Weights of a small transformer language model.
Size: width 256, 2 heads of 128 (1 for keys and values), MLP 704 SwiGLU, vocabulary 8192, 13.1M parameters.
MLP neurons of a small language model. Each row is named by its layer, matrix (down: output weights) and neuron, and shows model dimensions 128-255. Each number is 128 + 32 x the weight over its row's rms, rounded and kept within 0 to 255. Numbers have three digits each. A neuron's up and down rows have the sign that makes its largest values positive.
A block is one neuron, or neurons of one layer that tend to fire together. After each block is what it responds to, as a language model described it from the Wikipedia text at the highest values.

L3.down22:148110118137122136164216107169127173114132149109158099100077179123112101149077103112103146159118085125099152151143073158156102176150117104076072186127091242094121160134117128119141104100088144175086147113134149111104078147164128142116110115145143113154123120147191137086100218076132128113154055151133131108097112129128130104147170137182171052131090133091173091132134140139130153170126
L3.down40:134107117147134148120153135080138117117123092146110137179089124140067132106145155119094127140152089123094154219140121123132117138153133142110099092149174137111126103140149112117128125145124081120148092181132132155180150151124126116102112113192175094092160122210123169086094163148179124056092064104070197154109141154102109114118093144097090102113156093128086171104123153154140185190159
L3.down43:152158120096082142136174128122125163075128175095122065104126124159111130109164069162089166113089115171134164115113091172129128161139070079125151102108117240131141102131157171112131147171094133142161056131163108126112176141135101130109121165134116162092123109067132126133130142137124145154139115051149172131099148133129187211093131171118096161113132085117205140154160131165106083116145
L3.down51:160127078154116090084104150112176096132152180176139115183152170120176121144121105138081110139087112102179123131151118126160109178112148122101211141134087211126108134116124126086115147084132093168144144112152146143135077095143140122082107135176084173223174100140112050123098185131143126126102107103150143106083148117096121072081173103186110142122089113141091099056141064180167132113136
L3.down89:151179158114145173107121123180104154117118109174177084118153099139131155087124111152121166125077123151106088113103167131120171095094079090057143098143087225063128096163173164136112074134116154096158096129157135058208189127206071152109118098109082138161118115116142127139196120074108130081141118139115075091181128129149132084166138150169161046146105115041108178089114164126162093149146
L3.down258:106116156111174179138181157155134161099085172183079220076144082094139134143116164106147110132130148118146064109126114127127097056143077136119112147023081179137146158117176152225113107144105072126127080105110133111125116142104140098121160107142175114122145110126203122069133173137126138127105141120169103163111113154151147152147116114112138100111150062137107162091062095135179154143112
L3.down294:152133133096148150131146117138150056102103115079083111108109161103152101157110112084105118151088119156111117103101164097163115162110083154144190133121113179126107149200127143102097164159076171149140149171059105130112053066085141134108125144112142062157126158161029143175155156158109117083069118157140147191148114115124117182124121141150162162166128141154123122142144137049111069102210
L3.down304:133121139147124141101094093141138143178117145073123156122126071124143179134224153118176144083084135107188166147171150096091102169154135128150171109174127216119084122148127106055132129189116121115097105139093081099171073184074110141158114149186160131114116123161105113097127128123124125123119112055128059111118070128135065105126105111109097109134142141194113150130135131099159098088225
L3.down346:115100189101142122065099058115106139142037070086160072129105075068163160171112176090050152090165125134131104153140149133118157153163154090084159146113140181127151127127137175162133123178158150105100113138158176089165177137099111192171153108080129131131126122179117154131201129066126127111084159129117135097142185158150146104121138151122117134188166139181107058112115182131088091148126
L3.down347:106113153121135147064159155106077089112114118138105072128160109140176184092145131174080121113131093131124143141135140163091127149104166148110136099090058102123187089138159098143120138099045116130156108121154108100177176141183115084073127091133123123140150147146125142103159120083139113090125089065070119117161086099122103128097128142187101088117107181135115148138192162091116138108130
L3.down376:110074079131027068125160128130071135136145173125129057144169127119192140108133103174120131120155117100164108136112105171143124110159115112170106141130097076133153122136140087142129133096165109130156127152066091119135106117184100145134134136176148127148095136084047198130135079109111137134156121210120044183088130141108134101105108090147102129113115140158131145115186107104108115147164
L3.down422:075061117146140054114135147151197110132108147133111118067141113178121134082155106152127129116138168134160163109133055182133105110105148163049121157216098166185109122179093102168053146134122091234132135122137088173153121157144120084095094131131110051123138142139161124106121192117151134172072126124166086175145102140120114111150093103180160105166116123125168125086129171111183081148136
L3.down425:134088116154181126143175163112106092164082107105131118167163099152127102129169104141136150090132119131117113095128165162171132148174163097143162088087137131101130143099145115080177072167179121111159134162152140185157156139213134139132091111075135094127148143181148161167186200121130137056123143100125136121147114151120113141092146140157134078153127199107164141090111139135126096112145
L3.down450:148137107127131152076119121128142207150148122128152120067087112144156054154154143181140093170146220102154127137098113152123151099127172110091135098174103106133173102204124148092098182093198112116147159111106153082166131109119114117114151126111137154112159150158092096188245113121128155105159123135154108124138169094163152117102187169152143058134123132138143179138140143164180058182107
L3.down487:164105096090152150095152201080168198117051077110132075093140123186109169098096148170150179160130130105143100128137117143180075178159132144100086091104194156095100135128093174108118158130115122159153086136123134100115139169133142148145133116161111124144141101145030151128113154079116163090119160096073148053153119079144137098069099181149155067130121128158117148130118151129116128092149
L3.down621:153134139101096110166108175115154100146056124129133098186160121108164085125116108126060137129123085144137188088148104095115084118160068138156055066137080135075157126167152131132112152162106107103181085115202185120159120154129089127141143075162089172153111118205201129121111110129111127129080151133095133178171108080150111068125109089110192117108115118107124095153130156149129127130114
Responds to: Word-internal "en" fragment

L6.down186:085137128082096110169108138160146153138146095162151139155152150174128140139117094182174133142153103106079107161087091091132148148131107126151134124092044226108149109182133121140131166052135104082087140138124127131055136166082105123171138088131073142153161170090144125113150137056148123197163160081181124089057173093123101142146157118150157107136075095112147124170104041139156149105149
Responds to: Nationality adjectives and headings

L6.down129:129143136154138133148165164149118139077129135172104100075147087158064122136107127119105123136098122124182127141126110141088163111149192145084135097085153116127161158115132148126078108116145218112110085165048121096182128096181147113106194169152100150120156110162093136160171126106088113115162090110141082090147129110170141143176163155140152170127074255116106107124110068162098095086095
Responds to: Mid-word syllable fragments

L3.down44:220127134101117093072091087131144175178151150217109148207152143157159129095154149103143113217074166171089050187152120093134099131139149073098102146140149091103078138161124112110099159103146145191131127064157081138129065152152131164109098142197119186100109104106131104127109135142149081146059121168084211134118107126111111101129145133162144094106145101193146121121102119179094134106123
L3.down52:059155110080131092118129168181151135100176120105107153103159134125117098102077079161072110115142165136136162139177168101164123166127035144139064098091103128093115079172164147122119152139108092103114028084118085131174149118063078121104121146119103100153136093147145186177169066048125114113162159149113163086124166103126054150166117118152137161156122157082077164147145111144113135116130
L3.down59:182119129105161138094120095142172143125124121108031140151139160121145139140094120187136145112107148172102146184163142124134119134117151126187114065146122140153168096181107078186127128144151170110106082086100109137133163105196156150115100109180111088110085150142131138109178134162112141122122076136085109175119178094136127098150089160089126158153054089146122142159121113149159127135091
L3.down141:110094109116120108122157138187127138122096157128212122129149121104117131161050129143175105137124114153103115114103110108114170066140108098128101146122128163173153117155158138067069104163176184144166125050150153053179148136134123120141103116191084204122175083137151086207129178128138138134118152158149158138103125140116052131143158105098141109144073095115111121098173104154137121168159
L3.down170:127102094121140120093159108175159149120164121194142135108173161127091136081150126130148103079097065159082108146095161069154150134148145166129156150088106206172086185197197112104145082170099121168201147151147134114167115125108111133136059165128173124119158186151074067073114158106130125121131142120068156120136110120113141067119085153071109162119170154097095121115116145154162135105078
L3.down171:098163150151184133134092099086146162197025180139116172133145114110125169086134195125103126147167122106095126162141175144104169145069103115116099096167069215145133141137128138109069106112138141131067135161140115177128065114177131123158123133101174129140148121142118087102092136140135130106165114148145105108142167154103097134072177120121122139139155123091148157150110101132164168037140
L3.down174:120149140162111051133158136160142090106111102130140133124170081052136138143120144143168132138110162129166114153124120167136108118183089127077059109090098105123156164125123133141134180077127092100177183101145102150124163123145151086119129123109105080078101112135120099196140164130122177084184128092159138151162110116157140133153092124170168078151126124223083183094164139111132176095110
L3.down177:086151129066165130162135138195156124134079182129123132150207108148139195041111152135113124161145148136097122147112156032079114111129108119096141101101122195157100182139148091136134083146177064144150096134132126112136082101075139158142094124124164140141113121191139100184179142062074150164110157146104123135117146103156102152110109150129116128173181133112066135118086108103103111120048
L3.down202:100111150133146159166104154100094141187150161137108158184158111125120168100158075106175156129125141166116178164085161136170164175137113055151128133139130079147124118015111114096126132194087004147123123123188123152113199176136086126122151143105136110137126154126115149186167121143135135183134099115104161118156112160158134130108160175143142128112119101112133118178119099122118151093155
L3.down251:108146160120128092065121092117115158133119181135165186169140085087097152132120183127167102143108128166101130154114117075155120109187105159136105165113153145111136102139119156107076153044104131101120124144125157063126054137060134179139172109129101140154100154102090150114114109104160142151150175185109172138166184150093151107165073103077105165150114128182054121110087144081114136123189
L3.down381:144140134064153075098167151149129152145125056154165070079150146142135111114104103172152094098117119121133073130177225159157127207129077065200147134141173215107136122138161114156097101095122097197203165163158199123073139139144170137134133162167157152136078093173118114190091079107097108078168147154125152141093051124134143104129140100112125121102106118144113152141101126046156111163065
L3.down395:069093111162138075152170171199085141136145130074097182106081150128150125110151188118098107127134130109115154138153122153120139219150137134054140172165130196121133130151177095107093115055101167087069158109139056150126084096097132119073138155138085075188090107155134115102179105129101126147144103134113117133116160171155111134132157116083187118128159099132109159057104100121121112106128
L3.down445:138103071066154102104112117179135131104128131190097164063122065105134142154092092120185106113145155112116150157109121118192086104109091118157085102071130242158093158151163097148148105074129117066143126085119139128153075122120119068108167146154124117101126053124093169175119120071171150117124110104124100142123134137065156124139184152136186131159164135122067121117129117096129123127107
L3.down539:096094159099164128115089128165124114138114139155013112170113176107202107140103125150167091094155152174063041159142164164133060123137111117125135150162106177140089165115173112108150182169178101102116097123102114118180108143150099119140117164146197074133097131109120108128150153100085099128114134196143109148120102124121066141099137085107157167134165094155123100159129067114128144085184
L3.down549:117117121086131174150109157149112127135122152097041100145151077097135126098124109144130117081155220094049142127182117084147131157109140119187160115132105111139118127168154157150146065102180131157167102191136094124131128103105123116169135196078177083148091076129157116153086065125124101106134144153145103133065132144119136172124165141135009160139126142181100173151124148121049113158131
L3.down644:146080094137063180136133120126115209100079182131139112121162150161087117161064175097131134154133131156126140134134170131129163126074122143094153118133086230120167100088121131153136166164153116140160132126108133111113153134122158111093180154124100130115117059100126173149119127165100177140141122134179154119163133137090096093086112144134082162159089146152081115134101051156101080147129
Responds to: Mid-word name fragments

L2.down13:151095104134172112079121123155105123119106109153092102099088195141127182043098134102147122102107176092146124129149102104212121130127150089157140112073117255158105070102131093139108145093148167080139156136055117112115166140145128121127177116153107105148181041135067120118158120137158115159151084119139103068109105132130157100109144096085097142107144097075132103127114155075132147120028
L2.down144:133125153100140118124141121114113119121124086158111109121120194116125179172124142131152157149124157120137129144127106121144115081165218139123133140136060255139129062145114120188149134120171176139088160082081096182111137075157099115059133166125077102152076025089149112122122126141164145110135160077138142118157127151084141063097090158105160127097090184138195111086098119069175112108108
L2.down261:171185144088126080152159174167113104058121160151135143124157034053105133124089141147080141137121170170163147087151172122156122134161151100120157116072102120073119117159134109123191103119122148165115126087095135105130116126138092131135103185149127118117178063094175141202157126125214154100119085163155149069094144174115130154104142098122115078119141166175165150048092083095138195147115
L2.down701:138110118104155070117159138134089139101096094199218144158131141186154134130184164116106140199163147143125178133110117139160172120122143101136175117135131191136136106092114092140094160093133124101094135110086110109094158154108154113123116084106125135177127137159108143109150127144142120114118130044145129135137144136125173112144087129143061107162116204091149101094147166108150172104146
Responds to: Word-initial B fragments

L2.down294:128127128100087120135070093148108128128140126121164133053061171088135187154131144115113134123154166142148089156200096089183089142200114088139163092172158204162112031097133108145131116135131123124085147076136128075134077104140155126125161114117119088047071064090143119082110135106132102148111081077082145094161141161110123156093135116103124123096110158130149092187095160083144102137182
L2.down392:169143119129067120100108123118126104150157128082105150104131090116136183104102182129154137086135084180108101077108202073130092066175073127150106183090149134089113096120160156171085150097085084144141122106151114121152143152081173111160164087090070090091136153166196132108082110156136111133141112103136091079098141165153097113147126127209150106125136048160079132093142192116159134116077
L2.down493:112080138129119125095179135171151162102110218068152112101077163147122143150055144150168126074104168150104120135184149133108084119145149134110176105102127225153135090136152169131146108151153160138079071184078093158153108204129130170137092154107124125139090135115170116133087142073099118083166122154092144086142176103140153180146167124147153099097136098133144163150135155166150115157158
L2.down581:144080138122140171091151112126155204083172126148136066118086090094153149130160137177182147142127112132129091132168134122148164086116129037065164128099117156167178127056078157130132137076090075087139100105097155086166140221187072105134146073123165160149116079092150147171171094098150125159118137101098132128114116171187123117114096115157152197135137127153131158181135123135157114104111
Responds to: Mid-word name fragments

L6.down10:190128134162098097149133171072110177114119116101075119203123140114122107082140103098182207133135153128092127155129122082106151131120151123170118110129120106135150123095121118125127078142144112168124137140109089125091122080131130118162101090151062134098079075129209158177139169137087156049130167118109148090104182153180150124111083157141168155157109153104074066190115065143121131100104
Responds to: S-final word pieces

L2.down179:101085069106134048063129156124167090158094111068117157159131114163113088106064165151121144115066111147094130135153134144091111109184117148093107113075169099069120138144126114095137132126110129141131115115162123117132100109115155125184100080180054158105160154146191103142141157086099117119137123125089170101100207135099119135140095124206101120133166090086149088100122111179143132129110
L2.down373:137123090124109120160127128176095163139188089098051169135105126097162141138116106115078151153117123174111130112114127096141129146100167116082135113115168155164147141177123129113142191115163121145088133152155149104083103124084134100170158129195137094132141128142147128152117090177175168090103195126146104082130150094131108089136120140169085115090081125159134089117163172142181191142129
L2.down511:075136134014156132151136136071171171117144128175085152055117134106156097140121127131099143112155134110046132132144131093129159087097126134165105136159116158132087125091115131116151150084155158131177159100121147124062110147103065110108180187106143136121161095123117124125168075124144113157129139183120113127164158153105075093141123133089123119130121147115151143150110142152142129144091
L2.down636:112118138128121111140098139078111144152147138144178155110135092144104159147120153215172143189140117081074082149055102122126084185105170080104152195078137171109168150164106085115158154071137119142122131130089102145135127136109090192144057080132118096090098102100122133136147093142124165164127177105136109127014146140146184139114173124136081117191149146087108128174116102104155150114147
Responds to: Predictable word-completing pieces

L3.down1:075160163099139138100146159124142141169132139183148100161164099099093125116098107152128117086141158137123163153117111063096082110116069175110145140038156199130160100113169064117110150143147107088142129119125072096133064175133095107113117153089132113135088120139129097144145075141183135118129144133180083068137125120140087111099055098123071118165155083041179123114135105109143162126103
L3.down34:133092138129076099166164152113094098135136123185157116127109120052104088166141093125183105089102110101124119093095158154177086144116131126114091146081137063124125124061094070081123160112190162077109151112114087135126206130149095140103132166132073116084188071181129086101181163170145086159104114081142151086130112180152199157122160175094111172137148125174116116180150121090200110109127
L3.down116:069140135139102109106206189119126194097114105113218135113092110136166148098103134104126152129121112105177139123140118157155089140161126158117165110110119199114129096105096178102067105102123123109040164102098182161137116121152142138151144132150112110116126053145136078099093182110099138069067108124168163134159145111138102093129168118099114104108118131117131127153079092118135133187109
L3.down155:113105170120143147136131126068107120110110111113126098113105077199064176137130097100124145096146148108173149125124096080166116093182132129155143174106099059155079134103159166161127189163148112122220102148161152089193090150117107103090170154105158099115103146171141130107162086143104142084172104145139131135100136115120080127095107160113103133113124103159159120176158154142161160166125
L3.down182:104161130106108091107154155145133232166140153102102074119146092134077096121116110118220100110157162168122146105136125090148128090145100178173123203073155255149108078109170107166147152098128090120071135127111106088119106117090093139138145139122094138126125081112107059131145174148131187166122189124173144119145147156156157111115125141123130110139098101063148132106069131099123128132139
L3.down203:139127154116160080126213104145162172111145129131138142136197141148164160093122095155129096101125121125106112127082140115156106136102122144181169123128122185083149073151143140170147122125108078069136126122120135117143117155124107151109121161131139187131103197130160145104136149097126146159167132057158130091104121110143096091155123114155147109113200118119106185103146126129133172179085
L3.down284:104133115083146105197153125149181193159156123135203099112156099111142112119125151116155123116156138151123173149091097133170045103139137114133053158095103255137114118071158138091131102186163120138136107097121103120163119125107159111163104135164138149126125048095107121124138174114118163121122117132172165110080136142164134136105134084120144146159084128138108159167096153130147149103103
L3.down288:121112102162117132089096120112094163098125153147189123197133123135076138089101159083164099145148139124110127125151146092178097088181079158102102099098153172128142110119108151102123115088147190149128088171057150123161090136112124088148148058183123052120164182115121067113112145090156103166090140060120109166124094090132101118136133131041166098113093157139159152152191070142106069080126
L3.down325:078086138173130102129126196124135192123107135144104117088155182093097151152105148164173105114142138125180133132133184101216162123142155135149098159088130172104099165100158157118132113145112138077096124127110123174146100169154087155078138118103111109146073141137126171142120109135137146152127115091153099045072169061084098165117111130131148105106136111115159151191121063145090151116087
L3.down424:078097095114128115112162134156087230105096166104185097160098097164105113130075122138138067149141144090091133123174111143152099117217104103139153168127080145079155080156180140115102104126114110142122103151084108131121078074111144129177152137127196085136109153091118133140127137100153116099117187092111159142126135168115101175088148203119146088127140116161112165082151138120134166154086
L3.down429:136152151092101119091114164190130156134061146091161097098068112123081155200125130127077140156138100151147112103171098101096150160148105146160163154137177255054144137119101131171109138124142167101169123083132136130083166122110123125135101069179085113080160089111110105106115093145143128088123139127146154099109150105120050144069081142129193109167177146140116126199145126151152069092160
L3.down456:161096040131119117162088114148126119111131133112153154127137100164115098116062095204126114118120115180116202190115073153100135113099139059106088117087085242121162099104152147120112132107159174195101125171080175185130100088139132158160153085125128153165134133118138151120153145132135162166159097133098093128063110130109154103152133051057144109134173141120126118085135118167065119090190
L3.down472:140141126136110109094153094156110206095123127121134119130140120133171078145154134075175128123177089084127131103145124123143143139182118151155126131075179255196133107172087169122170129096159121150030157148122125136138077141090105131151110109151135146159135079120123136099169157080097161171134150110149112138112056142143118086103154161100127098118115112150157158094120109129140143105126
L3.down596:132157124097177170107116134128206111100104135108112107142141145155186092145148103134130165136161153104113092151103172123162064110133139142120098118070148116112147128159127086152077102126136062184094081178126156095181185113102069082184165053140124076167130129107098142117136104173104167089138101142185062182165135121175180154123116093145164126171128142170124133090109109096133122112147
L3.down622:144093135113120138163192144119172114156101140114228137112078136141171113111142101200117076137169150119098116200110141143170164140091111152126137115103114147104147118175099136137124133159161086099098152093131073121125150158097174142121105063086137178128187162158141149122147138135157174159104190049173146101120136058182157149129156146168092106148113120083110114086119124102136136080130
L3.down686:082117114128153086133128152175155177155087179110154165088058200098128161127166135110115140185070116123096147164109094162133096120098097073149158098109118135165103138134132077110169157055122091098152105152136136076143104122122200173174077141113114153165106148178104127154126110147180106129131130130116086123142142127065136089139112091137157131129098154127100072132121128090164115152081
Responds to: Nationality and country words

L2.down40:122070136172132125156162147131076153093137142160110091117113121131118114165138101094125111104134188116164081135129099130137056135143166171114136140132167216090093141207117141109165106090152104109141167164062131139098186153163157171067168147159107146147103124093187171122086120126141097141141113135153143133181080118128132141151136118119222122098139175167123144102154110123070143156125
L2.down473:157085153136108164139129048117171122156083100116041120108157173124115086149176170120106152137118125123031101113083144150165108147138124154093127089032069199096069157087094145160153128143154105145158089132158113080123149160180156165124098126097100102157154132138124099120162163098102079092091135109104160097114126146094086099079154156109135124152132111092149135129089139159143111119137
L2.down644:108137123114112094147133093085136097092077132123065127101119102145104143118139149160138108078081142126140110140121108125109091116128102142176096123139108081145112095124133142165134152123067114125072135110102111114076152143110166157123113149150108147136176100098217101181110078165139198167158174134162139114071103094142106129158120125086109144071102096099099127113146109174150099179219
L2.down700:158152097137105101113119077041186134136147161130103099126153142180123126118165142108191105120135125193150117093116067144118134071159154216150153148154085195056108102057140110103147106137078143125090090099159123122151224147173175165070093141115107099111086160148085150095126146058087093126101081142114181112150083134139045123091073168094081179103164062124126163164148111092094111148156
Responds to: Word-initial fragment pieces

L6.down269:112170087155121123142145184140186133097137192147219142136101082134126187120115100126140159134123135081133118159175109128100143115160074084157106146127144255080097098127128169154143089149107112106120125084158114143101146135122153112161112046106093117147140100096084151114103101098149109108108124149115087134158150109121137179114113083135135152095155159142127118128118141114181077136109
Responds to: Commas after openers, mid-name pieces

L3.down9:145057152117146189068153117152106114079072114110066179192108109125142146068172132171157059148094139071136060140094124085182155114147133179156159118155141129097117105127171173097157067093175115115141109112105151149101096104157147078177095136127115147133109112126179159106102142077160114130072122063104138151128145060114102092117137115142170088125093101056097118115094114187144115189099
L3.down77:122134162136107180136101145190090211113128113143144123095193089125088135154092152107084137169083122165167128127128161128116174143097111104079091129110133204159170072191127135149172127108093167131106157119158153149141120176127138130151130103080121185112142126103117157147131126173143152084071112103163156131097082034060105110084179063135150177152125109140156154116089126192078123153139
L3.down121:211098106073121097113187117114109153100147120180126112159179106156129073140091099168144096149055119108151180135096169137104190068116123102074119176068142169171161153150160072106114128100119112155195113117116098128105147147150140178160150174170119143103148114145098161132149156150170139174106117118108164114071102158064187157097155117153114135140126116225132140095105111154046142098160
L3.down260:094166120134175173153097097196180162121143095180143147139172133133170172144091127127158108127117172133104069130174124151132155156127159124100139153132176238136070136183105141155150119154110113112168075136075090141140146091133128172089109158131104106120133142081084182148114168134220109164097076126041157121114185102165118145125135129102138183167111119096077155191100186115141078107120
L3.down342:153137110128126133125088135125112224085097123079165190121119111100154175153088107088113075131121197082132152153069156091082120117134136173100139099125072255165114115107155186102119083148135107065150133140118165209120122117104103131171106104122101144178144074155112115176144184110118102052134159093149151157098127160147126148128128141141191117101127111123105137144065159097134128129141
L3.down370:138113140113170105146153106231110138115156109092107145142091113137158120121118105112129085123085048100139118097109100082126113151112129103106173208095116183134165159153150140179122077115139151086135091121155088147105117155132140203120069118165154140188148044097153118149137083139088097182105160136143132136079079144080123131105102076083106076116079098114119114151104100158131156154140
L3.down403:146107146114108126098164092130126113133103141118110132086113138140121094182137174145115124118158163104147082133122095093103160139117077159085136144132120148110164135157145173166136146124153186211071137129141169086172127075088101088162145104164085152115180138109168125152044089145127110109116145135158136144088158133091101075134112143102091089124123057114122135130093126069132172141145
L3.down413:139130085177169071115107157163162172100111125162091165153109112135129161203099222091166182119114120100151146178140096090122169099125118148108158142142145181147121127113166092169137088137142115152130127093133123104074097083107114083105126167152072122081157084108133090165144105149109136093111173081131094123087110120120119141081140100129091116097062101157145076135065051105165097094162
L3.down433:119150087147137113152125150145122175114120131113122094095088186130107144155115018155168120062113145168119140093129152117105099097106110126037069164121153223118134113134163116179101054164123169153151159131167140132132107114146115093052111121112086184171186050107072125137171144096156124125183095134111166084062148093074090108126128137151142147133172166119064166096127144155150143099148
L3.down434:121123098111130122110134171174138115062104132206192086151125116089156181092113137146204160101066179143154075151154114107078116115087150146144174143105149156155131128144071156166134121088116149145118162139114140115162127120042150108102144129083134127120164082152104123165133188174124153098086106090077125131066177130128104125156096142117129107116125167141125134149106164057111203152121
L3.down447:126133176066113114076103106120161145086125108114093159109120064066170168164118120095091144074100161144082099171153151106090083140046085078140181111118104180200069094141167142233159109153091129056128084130161123064114186112149139087123140078095168095154125120108151087135139135076155163114154139133102142140129143103076105110130090167147127093102184113152132121097155161152112210124109
L3.down480:142089109159161114122107180146137157166108106139115131086097095103075126148107177154170154109148124040121158112182145110158143122117097156141128104122151207082114155140095153071100116075124132118138128171109077120095087165109123071119078067176126107105095071188192129088170118084209109110109083131153081103126089133114123068183154116207130100152132109134065116102153120146123139142138
L3.down513:133182126111142139126153168160160067105127121162115155130142212082079209177122139148091129112128110144091107108167139173161170125156130142100132104121059192111123100111138140152069116046156151145085154061121098146150160092104106098128166134029083083123086125121106154135109130114092134082133160092141141137126134132147164140122134136176120112128091133116084140064087154121127184089145
L3.down584:124138155119105122140128128124169090090107150122150140174087091158124142106110133098176114112117120162148083057144137144164144086144186117093160098127065207106119107120108113159176127070108135159081160131138113139121121129186079152120143199089088118143127028197114102140099133163164126077119153172129129140143158126083125094074147095108131133083112149165120084101164148115166128088088
L3.down672:166082073103104166133065121171095186168087117108126161142133125124144116107078140124115125083052165153110083131088036077063121117048127123176154114093116220108106164108137139108184079131164161154102099111082163136148160146151145099143101127111132087084132109122117108139125120146158085169156077126107134159107148073131119178124017172156123106136085132117147147147196103130138083141136
L3.down688:059096066142146186151117130149139176125106174102079151104126091095131108141102144166106161097137152116158144077117119113087154124141165167079076155113093128116157157160125105149163177132115154128095130109121102151033146084092150105088144098086125113099201122143149119138145161118129153137174107101144173156169135131108132136111079129138125172154155037116140130141121130148118081133127
Responds to: Foreign name endings